config.yaml
n_kv_head: 2
tie_embeddings: false
init_std_o: 0.0395
init_std_up: 0.0395
init_std_down: 0.0
batch_tokens: 32768
MLP neurons of a small language model. Each row is named by its layer, matrix (up: input weights) and neuron, and shows model dimensions 0-127. Each number is 50 + 12 x the weight over its row's rms, rounded and kept within 0 to 99.
After each neuron's rows, "fires on" lists the tokens most often at its 100 highest values on Wikipedia text that the model never trained on. A number after a token or word is its count.

L7.up313:66 62 48 56 53 81 71 60 37 26 54 42 46 54 40 37 51 67 52 50 31 75 40 56 56 31 55 49 47 28 50 46 80 60 48 66 49 61 70 61 53 48 77 36 50 57 37 48 64 46 67 57 35 46 60 36 41 50 41 48 41 28 39 22 42 30 50 61 48 62 40 59 53 52 31 47 29 41 57 37 50 60 43 58 55 59 59 39 52 59 68 67 30 48 35 40 37 60 56 53 55 49 53 62 49 37 50 36 39 49 62 45 57 55 53 48 48 58 66 67 54 61 46 36 69 52 57 69
fires on: "g" 44, "ic" 14, "om" 12, "S" 6, "on" 5

L8.up342:50 50 35 64 26 41 63 39 67 58 41 43 60 45 32 49 30 71 35 60 42 61 54 68 39 58 48 36 46 57 31 52 63 46 53 70 50 46 57 55 70 63 41 50 51 40 57 73 58 35 67 14 63 42 51 65 74 58 71 53 37 71 44 57 30 47 57 62 43 68 45 63 64 51 59 59 35 44 31 51 60 50 67 20 54 55 50 44 42 52 56 51 40 53 59 45 59 42 68 37 44 50 67 54 45 45 83 62 49 39 52 33 49 61 40 33 49 60 69 39 52 50 39 57 53 54 44 53
fires on: "t" 56, "our" 16, "p" 13

L7.up376:65 62 68 59 54 49 14 42 60 40 53 73 62 56 59 61 38 48 43 54 43 70 59 51 46 58 49 57 45 47 53 36 33 43 50 48 61 27 58 65 27 70 54 40 57 52 58 43 56 87 58 63 80 57 14 59 53 55 47 32 51 72 46 69 53 55 42 50 57 54 60 52 47 60 63 39 58 77 68 24 49 62 33 58 53 57 45 39 56 45 73 33 55 48 46 51 53 49 58 48 67 54 46 30 47 29 50 70 46 66 56 45 52 40 52 60 45 44 52 29 39 61 57 44 42 61 51 44
fires on: "-" 20, "5" 14, "ree" 13, "0" 12, "6" 7

L7.up475:47 40 44 46 44 42 61 35 27 49 50 24 63 53 68 58 39 52 42 34 27 75 52 66 63 50 52 38 53 60 34 43 56 74 55 59 55 53 41 35 56 59 57 36 74 57 68 75 46 51 52 54 52 36 50 57 32 59 48 53 57 56 56 40 35 66 71 72 51 47 35 46 46 43 27 66 30 37 36 40 66 57 58 45 41 43 27 38 48 30 36 50 38 56 61 47 28 41 51 45 50 51 54 54 20 61 53 66 55 41 44 44 39 37 33 43 50 48 54 49 48 42 39 53 52 63 49 51
fires on: "p" 33, "if" 24, "f" 17, "t" 7, "or" 6, "ip" 4

L9.up382:51 47 44 58 58 39 37 30 39 62 29 57 46 62 60 42 37 44 46 71 49 65 44 65 56 37 40 41 51 57 43 49 52 39 40 38 31 56 60 64 61 48 63 49 34 54 60 12 35 34 51 69 65 61 57 39 45 45 34 53 40 43 50 33 39 45 86 56 48 68 68 53 64 54 40 52 34 36 73 42 52 47 50 42 53 68 50 34 46 19 25 47 31 43 51 62 58 38 70 33 46 61 51 42 48 41 49 38 48 52 56 38 20 47 67 59 54 60 60 68 47 49 36 62 51 64 34 34
fires on: "ing" 48, "al" 17, "ward" 7, "s" 5, "0" 5, "ed" 4

L2.up233:51 54 84 49 45 69 35 57 52 67 63 39 69 45 38 61 59 42 56 54 26 60 60 41 43 73 57 72 39 47 44 37 65 54 44 64 26 55 40 57 39 50 52 53 60 32 48 70 57 55 39 37 22 52 25 43 54 64 44 30 39 51 50 71 47 47 48 77 34 37 59 50 41 50 55 51 65 62 53 51 50 34 52 83 54 59 43 51 33 65 55 52 36 38 48 54 57 59 54 52 50 42 59 68 47 38 61 59 48 42 43 39 59 55 48 49 40 46 73 59 60 40 55 56 30 53 52 50
fires on: "1" 32, "\n" 29, "3" 16, "2" 12, "8" 6

L6.up100:52 44 50 66 46 40 50 30 42 49 49 43 64 77 66 56 82 71 35 46 49 33 47 48 35 57 43 58 61 56 46 30 50 41 57 52 55 49 51 62 39 55 43 48 67 35 55 89 69 46 68 57 50 68 55 47 64 50 38 40 55 35 35 62 46 49 81 44 40 43 51 66 52 41 46 44 57 72 25 44 52 63 42 77 59 51 44 39 39 19 49 60 49 32 45 49 60 50 29 49 45 49 49 52 43 44 40 37 70 45 58 48 48 50 44 59 60 52 58 50 44 31 55 51 50 45 64 49
fires on: "im" 17, "it" 15, " sp" 13, "iv" 12, "t" 7

L6.up479:42 40 36 64 47 52 62 45 35 37 68 49 36 59 51 53 66 52 61 55 46 58 71 34 57 75 49 43 45 39 33 21 61 36 26 72 50 63 45 42 71 55 67 52 57 46 36 40 54 55 48 46 37 37 57 43 47 70 51 50 25 42 52 37 37 44 43 62 39 60 52 54 45 27 71 78 54 48 54 53 54 49 39 52 45 53 48 45 49 38 34 71 54 55 71 56 37 65 38 42 53 60 57 32 41 61 41 37 41 65 61 45 54 45 42 70 48 52 38 40 31 47 49 36 50 49 39 47
fires on: "ed" 23, "es" 18, "it" 14, "n" 10, "ess" 7, "et" 7

L2.up418:70 73 58 72 56 37 33 51 61 45 62 57 65 43 53 51 52 59 64 51 34 46 42 57 35 28 60 20 57 25 45 55 52 53 29 59 50 55 44 63 59 59 48 34 56 40 56 48 48 88 49 42 44 47 42 34 45 60 53 54 51 59 49 39 59 40 41 53 70 58 77 56 35 44 39 62 61 65 47 23 35 56 29 47 48 54 36 52 48 51 46 49 38 48 45 35 22 77 48 49 28 51 47 48 41 56 31 47 42 44 53 47 50 46 42 44 49 59 58 61 43 26 62 34 37 47 30 62
fires on: " the" 39, "ly" 26, "g" 7, "°" 5

L8.up105:56 71 41 62 50 45 37 38 45 35 57 44 52 70 51 45 58 49 58 68 58 69 35 60 58 43 48 40 41 59 55 55 73 57 61 54 34 53 68 45 62 43 44 54 42 49 61 31 48 27 52 35 57 74 48 54 46 70 56 52 44 28 56 42 30 44 45 43 42 48 49 41 47 40 45 55 69 38 73 69 58 51 54 54 52 54 62 37 40 42 57 55 57 30 76 59 65 26 75 29 61 50 36 70 46 52 70 34 60 43 73 34 62 40 57 48 38 50 62 49 58 61 63 45 49 69 38 56
fires on: "ed" 12, "ary" 10, "al" 10, "ad" 10, "ied" 8, "en" 7

L2.up621:50 58 59 58 40 56 67 59 51 67 54 31 63 45 61 73 52 43 60 67 31 48 72 71 36 37 45 33 37 42 40 32 61 50 48 49 36 52 66 66 39 39 45 54 56 30 42 65 78 65 64 39 60 36 35 48 40 39 47 63 61 31 37 40 50 53 26 59 46 32 32 48 48 32 53 46 68 81 34 40 43 55 28 45 41 49 40 40 47 61 53 45 43 41 63 53 32 70 48 34 54 51 46 55 49 49 56 47 50 44 54 59 68 70 33 38 39 48 45 47 52 55 57 59 60 62 48 62
fires on: "u" 20, "1" 15, "0" 14, "a" 10, "8" 8, "." 5

L2.up128:51 72 43 65 40 70 45 47 63 48 52 66 58 60 51 50 46 57 63 52 37 30 42 42 47 71 49 74 44 59 29 28 68 43 74 29 40 44 54 45 33 34 36 60 48 51 58 78 35 66 85 65 56 45 61 64 55 61 49 62 52 44 40 51 42 46 60 52 38 50 40 33 32 45 48 66 36 49 62 45 56 60 38 45 45 58 46 38 44 33 53 34 49 72 27 64 41 39 28 49 55 58 53 35 42 51 39 55 53 58 41 47 50 46 65 66 53 31 49 49 53 49 54 48 43 62 45 68
fires on: "9" 23, "0" 21, "um" 18, "ro" 9, "." 6

L9.up627:35 49 41 54 38 42 42 52 60 73 29 44 54 24 45 61 45 45 47 54 57 86 47 55 45 49 64 62 46 44 59 48 72 34 64 58 25 56 70 59 44 58 49 45 55 61 54 28 61 58 73 63 62 38 28 43 43 44 58 39 44 49 35 40 41 47 36 53 44 52 27 54 72 52 63 65 38 68 72 58 45 64 59 28 47 52 59 35 72 62 39 59 57 67 64 66 44 52 51 54 55 32 50 40 61 57 60 35 25 48 42 36 45 54 62 35 52 67 56 45 64 78 63 53 48 54 38 46
fires on: "8" 23, "2" 12, "6" 11, "9" 11, "7" 10, "." 9

L6.up384:39 55 58 59 56 43 34 53 37 43 29 58 47 57 52 42 54 39 52 53 52 49 57 67 48 41 39 67 49 33 58 46 37 59 37 68 45 49 47 39 38 43 50 44 44 47 36 32 53 40 54 40 48 52 43 45 56 77 42 47 60 47 60 60 53 26 58 44 46 44 61 46 40 30 52 51 82 62 71 60 64 82 61 69 35 54 55 54 29 50 39 41 29 32 67 41 62 49 45 62 27 49 38 56 20 41 34 47 47 69 45 38 51 40 55 48 58 52 69 26 44 32 47 57 31 80 25 61
fires on: "e" 38, "ow" 13, "ac" 11, "ot" 5, "se" 5, "hen" 5

L8.up517:56 57 72 60 55 49 38 58 45 44 45 49 62 47 51 47 46 44 58 41 36 64 62 54 21 43 31 65 60 38 53 33 63 41 42 59 47 57 69 32 34 43 33 45 61 32 35 65 65 55 50 49 43 59 60 51 54 33 63 37 51 53 56 41 37 51 59 47 33 47 28 48 63 35 30 58 77 54 50 46 37 70 37 64 42 60 38 40 51 39 62 40 27 27 54 40 34 29 52 61 28 61 82 58 40 60 33 47 71 56 31 46 55 57 53 59 51 41 41 60 33 49 42 66 64 52 59 67
fires on: "==" 24, "ro" 18, " to" 16, " re" 7, " for" 4

L9.up201:54 47 63 43 36 50 32 44 47 41 54 44 66 42 41 65 22 50 46 48 47 58 54 54 50 25 46 45 43 45 48 33 45 48 65 23 37 47 60 65 69 48 56 41 81 25 62 42 54 39 83 59 44 35 54 50 35 25 30 53 58 26 39 73 34 33 71 40 32 53 55 53 44 60 67 64 35 57 48 62 51 66 32 49 54 42 55 46 47 33 49 43 42 56 38 43 68 43 64 51 74 67 43 51 56 57 65 35 56 60 63 49 17 33 72 47 38 49 58 68 40 44 54 43 47 56 42 43
fires on: " O" 41, "ou" 20, "ic" 8, "ree" 5, "us" 4, "ro" 4

L7.up520:56 60 58 61 72 53 57 45 42 38 64 69 70 71 46 62 63 62 45 51 61 49 45 48 49 38 55 70 52 44 28 56 50 49 50 47 40 60 73 57 26 27 51 52 42 23 24 38 44 35 59 49 63 58 53 51 62 42 30 37 51 56 43 56 51 41 71 58 57 49 56 45 69 50 42 66 56 51 40 37 59 43 58 60 42 53 40 49 53 34 41 41 28 53 51 42 60 48 61 36 47 53 59 10 54 75 60 33 54 63 58 35 41 66 61 56 38 52 61 45 35 64 30 68 55 59 50 48
fires on: "u" 21, "ear" 20, "al" 14, " Y" 9, "ing" 7, "y" 6

L7.up57:51 56 77 78 34 47 56 41 54 49 72 50 26 65 52 46 35 71 58 50 40 68 63 51 42 51 56 57 60 60 48 46 46 57 61 61 31 64 61 37 55 54 35 43 48 44 58 41 62 42 46 45 41 57 58 71 51 59 55 53 64 42 53 36 32 56 71 71 35 60 63 63 52 44 56 61 56 54 47 44 36 60 40 64 26 58 28 48 65 38 77 56 54 59 33 58 51 57 58 41 29 41 50 57 47 47 61 69 52 42 67 39 43 67 63 44 37 45 39 37 77 54 61 52 51 62 59 70
fires on: "ment" 31, "al" 26, "ion" 23, "inal" 5, "iv" 5, "qu" 4

L9.up12:46 47 51 75 34 55 46 71 48 37 50 46 63 42 45 66 38 46 21 43 45 54 52 67 64 54 45 45 55 35 63 71 66 30 60 63 54 59 53 40 40 66 70 40 59 66 69 50 45 70 67 59 35 48 52 37 47 51 59 42 41 47 51 34 41 71 68 65 44 42 38 73 36 27 61 66 47 56 59 52 57 40 48 37 44 53 54 34 35 56 49 51 48 40 57 44 61 58 47 63 65 37 53 54 53 57 56 44 37 41 28 39 56 49 32 45 66 41 59 40 47 56 63 56 61 80 42 25
fires on: " w" 88, "9" 6

L9.up238:57 38 74 43 54 59 50 64 68 56 52 48 59 60 58 44 54 23 29 59 27 57 60 48 59 67 38 72 45 34 70 48 49 64 31 53 34 45 46 27 63 31 60 48 30 44 43 54 54 48 38 42 37 38 22 41 55 55 41 47 39 59 37 37 45 48 37 46 38 22 37 57 57 47 73 63 57 55 59 15 46 72 39 39 49 58 44 26 73 24 60 36 46 35 59 42 46 61 72 53 47 48 44 47 49 41 42 60 41 55 60 36 59 48 39 71 55 45 54 49 42 42 62 63 60 35 43 38
fires on: "a" 28, "s" 24, "o" 14, "an" 8, "ra" 4, "us" 4

L8.up125:39 43 61 49 51 48 31 60 23 27 72 51 36 45 46 69 35 50 50 52 44 67 55 64 69 47 57 50 64 43 60 52 66 38 35 63 61 56 62 59 42 43 39 54 35 54 57 48 64 39 30 66 58 52 44 76 31 41 38 57 51 47 42 59 45 59 35 33 42 42 29 43 50 48 63 59 54 62 27 56 41 56 33 27 32 59 67 60 30 53 34 51 54 64 43 30 41 48 55 47 51 27 76 40 63 60 68 54 62 52 59 46 37 32 46 44 47 62 27 53 41 41 57 54 55 41 63 37
fires on: "," 66, "le" 8, "n" 8, "em" 7, "k" 6

L7.up21:47 34 50 44 26 33 57 55 37 54 51 63 51 53 40 57 53 69 55 64 59 34 42 51 45 45 39 47 26 63 77 56 49 73 34 44 48 33 60 24 50 58 41 37 37 33 40 62 50 41 46 64 49 61 65 50 47 56 43 48 60 43 50 59 41 29 63 58 36 67 56 66 40 57 27 56 32 36 31 60 51 66 37 77 54 75 60 49 32 35 31 48 45 63 35 33 61 56 59 46 52 45 52 64 34 74 66 38 54 49 47 54 44 69 33 40 47 51 50 30 44 62 45 61 49 77 67 61
fires on: "a" 16, "m" 12, "b" 9, "aw" 7, "or" 6, "el" 6

L6.up590:52 76 53 65 56 75 42 37 56 35 30 61 46 51 53 49 55 51 47 48 46 46 52 33 62 45 32 47 58 62 60 34 39 60 49 62 47 39 35 69 44 55 32 35 58 45 62 53 50 71 45 82 50 46 65 62 45 49 58 36 26 39 29 73 55 68 41 56 42 46 20 36 75 52 44 36 29 42 60 50 25 41 51 42 54 54 45 52 26 57 46 53 45 61 45 60 42 43 57 35 54 54 69 65 44 42 47 49 68 44 54 37 47 67 52 52 39 53 34 56 54 43 67 47 48 49 42 55
fires on: " sh" 13, "al" 12, "uc" 11, "qu" 11, "un" 10, "od" 8

L7.up307:46 43 58 71 17 26 54 46 54 38 56 52 36 53 61 73 64 72 34 36 25 48 65 42 44 61 49 36 61 53 25 43 71 62 58 72 55 52 46 36 50 51 55 47 43 44 43 56 57 45 46 42 29 72 60 48 36 64 44 47 43 41 30 65 56 48 53 42 43 46 37 60 54 63 43 60 39 35 38 46 41 70 58 49 41 64 31 44 51 45 47 41 40 46 59 58 42 39 58 54 53 43 26 57 20 65 57 31 47 45 35 29 33 59 54 50 53 50 54 13 65 40 52 60 45 39 43 72
fires on: "ight" 54, "qu" 8, "5" 7, "fer" 6, "en" 4, "ion" 4

L9.up194:40 52 54 39 38 38 38 45 54 55 33 41 63 49 48 49 59 53 40 69 55 55 42 62 33 59 58 42 25 64 32 75 66 50 40 59 23 52 52 43 47 43 55 34 70 45 63 54 60 54 31 55 66 64 43 41 28 53 46 60 65 36 63 62 56 63 43 60 53 35 49 47 75 64 47 37 47 50 47 32 54 51 44 52 62 54 69 72 57 61 78 46 44 47 21 46 51 41 37 57 37 76 51 55 46 58 69 40 33 36 43 59 43 65 39 58 39 78 41 61 34 63 47 53 48 51 57 45
fires on: " m" 38, " S" 16, "S" 5, " s" 5, "m" 4

L7.up123:54 44 67 31 49 54 42 52 57 27 53 48 48 49 23 41 60 51 69 54 24 61 59 65 44 31 36 39 25 37 56 51 76 45 24 64 43 60 56 48 59 53 58 40 48 32 36 44 52 52 42 48 40 36 44 57 33 55 23 48 39 39 46 51 36 34 65 31 36 38 35 57 26 55 58 62 50 53 61 45 48 55 51 55 55 60 52 41 64 49 65 68 57 38 49 45 43 60 41 49 68 62 51 45 28 44 54 41 44 49 59 60 53 41 27 47 45 36 42 24 52 60 55 45 76 76 46 41
fires on: "an" 24, "on" 17, "p" 13, "ad" 12, "at" 6, "S" 6

L2.up316:59 76 78 51 39 80 52 54 44 57 65 46 63 57 63 59 47 54 75 71 45 29 62 48 46 43 49 73 26 57 36 26 50 58 53 48 24 31 46 52 31 31 40 43 43 49 47 53 51 48 56 35 55 38 38 55 53 46 40 55 56 26 45 49 38 47 49 55 46 63 51 51 31 39 77 47 36 58 53 43 43 72 38 52 49 52 50 45 52 50 69 49 31 31 57 45 33 83 53 38 34 50 58 60 40 46 61 60 64 53 61 46 50 50 53 49 42 53 50 80 52 48 55 64 43 46 60 66
fires on: "a" 48, "1" 33, "0" 11, "ia" 6

L6.up488:45 39 35 66 44 41 56 53 37 27 65 38 44 37 55 50 48 44 38 68 18 57 59 70 43 62 39 65 47 41 54 40 53 28 44 54 44 57 59 43 28 46 73 46 37 43 61 51 44 47 69 45 52 42 46 44 53 29 53 41 36 33 46 75 40 51 51 36 58 57 54 74 36 30 73 57 57 44 54 68 68 59 38 55 56 64 45 58 66 34 37 62 38 59 68 49 42 50 61 21 66 57 27 58 60 43 42 37 35 28 58 37 58 48 44 50 58 42 45 44 32 43 42 44 52 40 34 65
fires on: "et" 18, "u" 18, "it" 10, "aw" 8, "und" 8

L2.up143:44 58 66 67 40 72 56 38 40 47 61 56 62 67 34 56 78 54 61 69 38 27 41 34 40 56 48 57 41 45 42 21 60 40 49 54 20 37 29 45 49 37 55 45 51 54 44 63 58 68 63 28 48 29 28 44 37 65 24 44 21 30 41 46 54 66 38 64 27 53 38 51 45 46 60 56 61 48 54 45 51 56 57 53 46 50 44 67 42 44 52 45 53 51 40 59 47 67 50 31 24 47 74 62 53 51 50 56 45 45 58 60 36 42 66 41 32 48 53 62 48 52 60 46 54 83 42 47
fires on: " the" 34, "ial" 12, "ing" 11, "ud" 11, "k" 9, "ual" 8

L2.up409:57 48 59 37 43 66 55 44 67 56 37 31 66 52 31 71 62 51 62 60 44 54 58 51 15 57 44 66 52 52 56 22 54 30 46 75 38 54 67 60 62 64 40 54 48 47 65 47 61 59 61 40 45 63 63 50 71 43 59 33 54 30 64 47 40 39 48 41 50 56 50 50 55 28 40 44 51 60 38 49 55 50 52 89 56 62 39 34 43 36 55 53 35 49 44 60 49 59 77 53 26 40 60 56 39 54 50 45 62 49 68 41 63 58 39 64 60 63 54 54 23 49 54 61 39 39 55 51
fires on: "4" 36, "7" 30, "3" 13, "1" 8, "2" 6

L2.up339:37 67 51 67 40 47 62 48 41 53 50 68 58 45 38 53 60 54 76 67 44 45 43 39 60 58 52 51 34 33 38 25 40 46 56 45 22 31 43 42 29 52 48 46 63 63 41 53 40 54 57 61 72 41 37 53 47 55 31 34 44 40 40 43 34 45 46 68 43 68 33 37 44 28 55 69 31 43 61 45 51 59 45 50 41 56 50 59 36 42 71 75 30 55 63 56 49 49 61 52 42 53 46 54 21 34 58 58 77 44 34 48 39 64 67 57 45 32 47 63 53 52 47 41 29 72 60 49
fires on: " was" 41, "0" 13, "m" 10, "ord" 8, "f" 5, "9" 4

L2.up200:41 47 75 68 39 75 61 60 37 41 59 73 59 64 59 36 57 51 60 46 34 34 45 46 62 53 58 55 47 41 42 62 50 56 46 42 38 39 39 22 46 49 52 52 52 67 52 67 46 55 68 35 57 41 41 79 39 41 43 43 56 40 46 49 36 64 44 59 32 62 65 41 42 26 65 57 38 44 47 37 42 79 64 54 48 51 49 60 46 43 66 57 48 53 52 52 40 79 52 42 38 65 39 34 34 53 60 51 46 25 74 57 52 61 58 52 24 62 71 72 61 53 63 59 36 78 46 54
fires on: " |" 16, "oll" 8, " D" 8, "V" 7, "ell" 7, " L" 7

L9.up324:63 56 54 81 54 64 75 54 40 53 58 48 51 70 27 38 31 62 27 58 32 53 58 51 33 47 30 59 57 47 57 48 59 55 56 47 47 54 59 66 48 46 43 53 56 26 37 84 36 30 63 48 72 39 51 41 74 40 34 67 31 34 33 56 45 36 63 66 49 33 40 53 41 24 66 63 47 46 45 37 49 41 46 78 47 63 43 36 50 41 50 57 51 39 45 45 41 59 43 57 55 65 54 46 62 50 59 32 56 62 46 37 60 32 52 66 50 62 59 36 48 53 55 30 61 64 41 67
fires on: "im" 21, " d" 19, "ar" 16, "th" 11, "t" 5, "d" 4

L9.up463:34 45 29 52 31 59 65 35 40 53 61 38 52 53 61 45 25 65 49 65 35 68 46 63 43 41 43 42 51 41 42 38 53 69 39 31 45 75 44 58 65 53 58 48 49 47 63 40 69 34 44 43 43 52 55 65 32 50 58 65 61 61 36 37 38 46 51 32 50 62 35 47 27 47 77 53 48 33 59 52 52 43 41 54 53 43 63 45 37 42 68 43 63 40 46 45 52 48 79 63 64 58 36 41 49 61 34 73 57 59 73 46 61 43 55 50 57 64 60 25 57 64 56 53 52 42 41 45
fires on: "al" 38, "ome" 9, "e" 8, "h" 7, "y" 7, " N" 5

L9.up17:33 50 47 53 44 31 39 44 37 39 37 44 49 52 59 58 41 54 53 57 39 51 68 54 33 58 58 64 42 49 35 56 52 70 38 42 56 26 53 63 82 46 56 51 54 60 56 48 50 33 50 65 40 40 62 72 58 73 51 12 46 66 47 48 54 30 47 57 66 63 58 47 66 44 53 71 52 58 37 61 58 72 33 88 28 39 45 37 38 46 35 53 43 33 56 54 47 43 37 55 30 56 38 59 37 50 27 49 28 46 41 35 59 50 38 56 42 81 39 39 48 52 54 61 44 54 48 47
fires on: "e" 30, "ce" 25, "2" 11, "se" 5, "te" 4

L2.up500:48 58 70 76 57 45 41 48 61 41 73 37 62 51 65 50 57 54 47 52 47 64 41 54 52 36 54 49 34 23 40 23 73 54 28 39 47 48 74 74 44 46 52 49 67 33 46 57 69 67 70 42 43 54 52 56 49 43 64 48 55 54 61 29 35 60 48 55 47 59 40 60 66 53 55 58 58 43 46 31 35 67 37 64 53 40 39 44 31 61 30 62 33 40 70 46 27 70 59 50 51 63 62 49 47 49 38 52 41 31 36 41 54 49 50 33 59 43 51 40 41 26 64 53 64 58 34 69
fires on: "ly" 38, "f" 21, " of" 11, "g" 8, "ver" 7, "ough" 5

L7.up421:57 55 57 66 21 30 59 53 52 55 66 47 43 59 38 61 34 70 46 52 34 65 50 76 49 53 60 45 48 53 26 32 44 60 58 54 39 76 45 38 40 62 47 46 59 48 61 72 67 55 54 57 67 51 54 67 60 57 81 42 50 66 55 53 45 64 51 73 45 37 53 59 50 53 44 59 46 50 52 33 33 38 68 47 31 37 51 44 50 56 28 40 37 45 36 39 50 66 50 50 52 62 57 40 28 32 41 59 61 67 41 44 45 60 37 64 59 53 30 56 48 31 36 50 51 59 43 67
fires on: "ag" 29, "p" 14, "t" 13, "or" 8

L7.up326:45 65 46 41 48 56 50 37 19 57 69 55 39 40 44 56 28 51 59 44 37 17 58 27 22 51 32 41 48 56 51 35 43 59 29 53 48 27 51 41 28 53 43 47 43 63 51 38 46 62 53 63 44 40 43 35 53 47 42 44 32 43 52 55 40 72 58 51 41 50 32 58 42 51 30 49 57 57 56 37 53 53 48 54 49 40 35 53 46 38 29 47 46 73 49 51 49 79 67 54 62 50 64 49 39 74 43 49 63 41 59 58 31 62 55 31 44 47 36 52 46 58 45 61 59 76 69 65
fires on: "ec" 62, "b" 9, "p" 7, "a" 6, "ud" 4, "ing" 4

L6.up159:55 51 54 69 51 50 40 65 50 21 65 59 30 49 63 46 62 49 65 61 30 65 46 57 39 38 37 52 51 50 45 33 59 26 58 71 59 83 63 48 49 50 51 28 34 61 24 37 65 62 67 44 32 51 62 55 39 52 47 48 47 34 57 32 48 49 53 53 67 68 68 50 47 41 35 45 60 65 62 67 53 58 55 60 49 47 64 37 45 58 42 52 54 61 59 62 30 41 45 32 34 59 55 53 36 63 60 29 36 45 55 23 49 57 40 53 49 59 63 51 37 52 56 41 59 50 24 60
fires on: "g" 36, "ist" 13, "ade" 11, "om" 8, "et" 6, "on" 5

L8.up477:60 58 63 45 51 57 47 42 53 39 49 57 56 42 40 58 35 43 61 51 35 43 48 57 38 84 45 28 41 09 62 50 41 47 60 50 52 75 38 54 51 41 50 56 60 46 41 59 51 38 38 44 58 44 21 25 57 44 49 37 54 43 60 32 32 36 63 16 29 57 33 66 45 41 69 53 53 72 50 35 35 59 49 52 56 48 54 41 62 33 56 29 48 45 47 28 55 76 57 48 61 32 66 34 52 43 54 40 59 52 57 60 58 58 47 57 51 29 60 57 54 49 59 62 41 46 46 52
fires on: "o" 53, " of" 17, "a" 6, "as" 6, "an" 5

L6.up478:54 71 72 76 56 58 45 55 61 44 66 48 57 51 31 79 55 50 69 39 29 48 54 63 43 57 48 46 42 42 41 37 38 59 55 56 51 33 18 44 39 62 36 39 55 59 31 73 66 48 56 45 33 36 27 54 51 50 56 46 67 60 34 30 49 60 44 78 45 54 53 55 59 47 27 56 54 53 45 27 32 50 43 53 37 54 53 60 56 40 47 54 45 44 50 53 57 54 64 28 30 68 42 61 32 47 60 68 70 57 39 53 42 68 48 52 38 55 33 41 54 40 50 49 61 44 32 37
fires on: "t" 32, "p" 21, "m" 16, "ol" 12, "b" 8, " |" 4

L7.up540:40 53 47 66 40 39 41 32 40 41 43 36 38 27 45 59 39 65 28 70 26 49 67 54 59 52 70 42 50 53 61 51 70 60 33 22 34 68 43 52 49 47 51 57 47 39 63 56 53 35 54 32 72 66 34 50 42 34 64 54 38 52 22 32 33 63 59 50 50 46 69 48 38 49 32 58 47 54 70 56 51 35 52 44 59 72 57 48 52 53 50 38 49 39 27 37 50 56 63 60 83 46 48 45 43 57 39 23 33 49 48 41 29 54 63 58 50 38 64 46 61 63 58 42 55 65 43 43
fires on: "o" 24, "ur" 14, " |" 12, "al" 7, "y" 5

L7.up636:37 50 28 41 49 53 61 41 53 50 54 56 50 77 34 56 39 44 58 73 57 55 60 55 44 35 38 33 52 29 51 43 38 35 34 42 46 49 47 54 35 58 46 43 33 67 50 39 60 44 38 40 58 55 31 30 65 48 47 61 48 52 46 44 52 41 48 33 51 68 47 55 41 44 71 54 56 48 34 33 33 63 53 51 53 65 73 42 27 29 69 42 37 53 63 65 31 48 51 36 44 55 76 32 47 50 59 43 55 53 44 68 61 60 46 58 57 54 47 36 42 55 86 55 40 63 34 42
fires on: "m" 48, "an" 28, " of" 6

L9.up263:43 48 53 44 33 34 35 59 49 52 79 63 48 38 46 31 37 39 57 56 71 54 49 64 37 60 54 71 48 47 35 32 50 44 43 39 36 37 57 27 40 44 49 40 42 32 58 42 41 63 30 41 35 28 35 30 27 55 52 57 46 56 36 44 45 45 57 82 27 47 44 55 57 44 46 49 53 38 41 50 68 71 54 41 33 57 47 28 57 34 58 31 37 49 34 41 41 28 56 39 21 56 27 41 49 69 33 30 69 47 56 45 40 71 49 58 43 45 39 51 45 74 38 62 51 42 65 58
fires on: "p" 16, "==" 13, "pl" 10, "f" 9, "ro" 7, " r" 7

L9.up528:51 52 40 68 42 59 62 33 55 53 36 57 47 67 73 62 51 66 71 59 52 61 45 64 41 65 49 12 48 66 35 43 48 32 36 50 62 62 46 34 56 52 47 47 52 42 63 48 76 74 53 36 37 68 35 48 40 63 45 54 44 35 66 48 42 23 34 49 44 53 43 73 47 51 48 48 26 47 42 74 60 67 62 52 52 47 67 60 36 42 44 52 52 46 77 53 49 53 54 36 41 39 23 47 30 45 50 50 42 51 41 44 46 46 47 59 63 58 50 46 46 41 51 38 68 49 45 48
fires on: " J" 11, " W" 10, "r" 9, " F" 8, " L" 6, "nd" 6

L9.up227:36 48 60 39 64 29 44 64 57 45 38 46 65 49 26 61 38 54 27 57 50 72 40 67 56 57 60 52 54 46 44 49 70 54 49 44 34 56 75 61 52 67 58 40 55 36 62 47 76 56 58 40 76 55 41 44 42 40 54 34 50 38 56 53 52 55 68 32 48 38 42 71 49 54 41 57 59 42 57 29 46 59 43 51 43 56 52 51 84 50 60 38 43 32 35 38 39 49 42 74 56 33 78 40 47 69 43 33 41 37 54 72 47 45 36 53 37 63 18 55 36 34 43 46 53 55 48 74
fires on: " s" 53, " S" 33, " se" 5, "-" 4

L2.up540:46 47 42 56 25 39 33 50 45 57 55 69 51 45 52 41 70 38 62 76 39 65 57 55 67 38 56 45 43 37 36 37 60 47 26 40 61 79 51 55 50 49 54 49 75 49 67 40 84 82 58 57 60 63 27 59 40 33 57 49 38 43 58 58 36 63 44 51 44 60 43 57 30 64 54 56 37 38 32 56 48 52 52 47 42 49 62 40 60 79 38 63 62 49 50 35 42 42 73 31 41 73 31 45 45 32 66 46 31 53 51 52 44 57 69 42 36 71 47 36 47 40 63 51 58 43 54 44
fires on: " H" 23, " G" 21, " J" 12, "up" 8, " W" 7, "ough" 5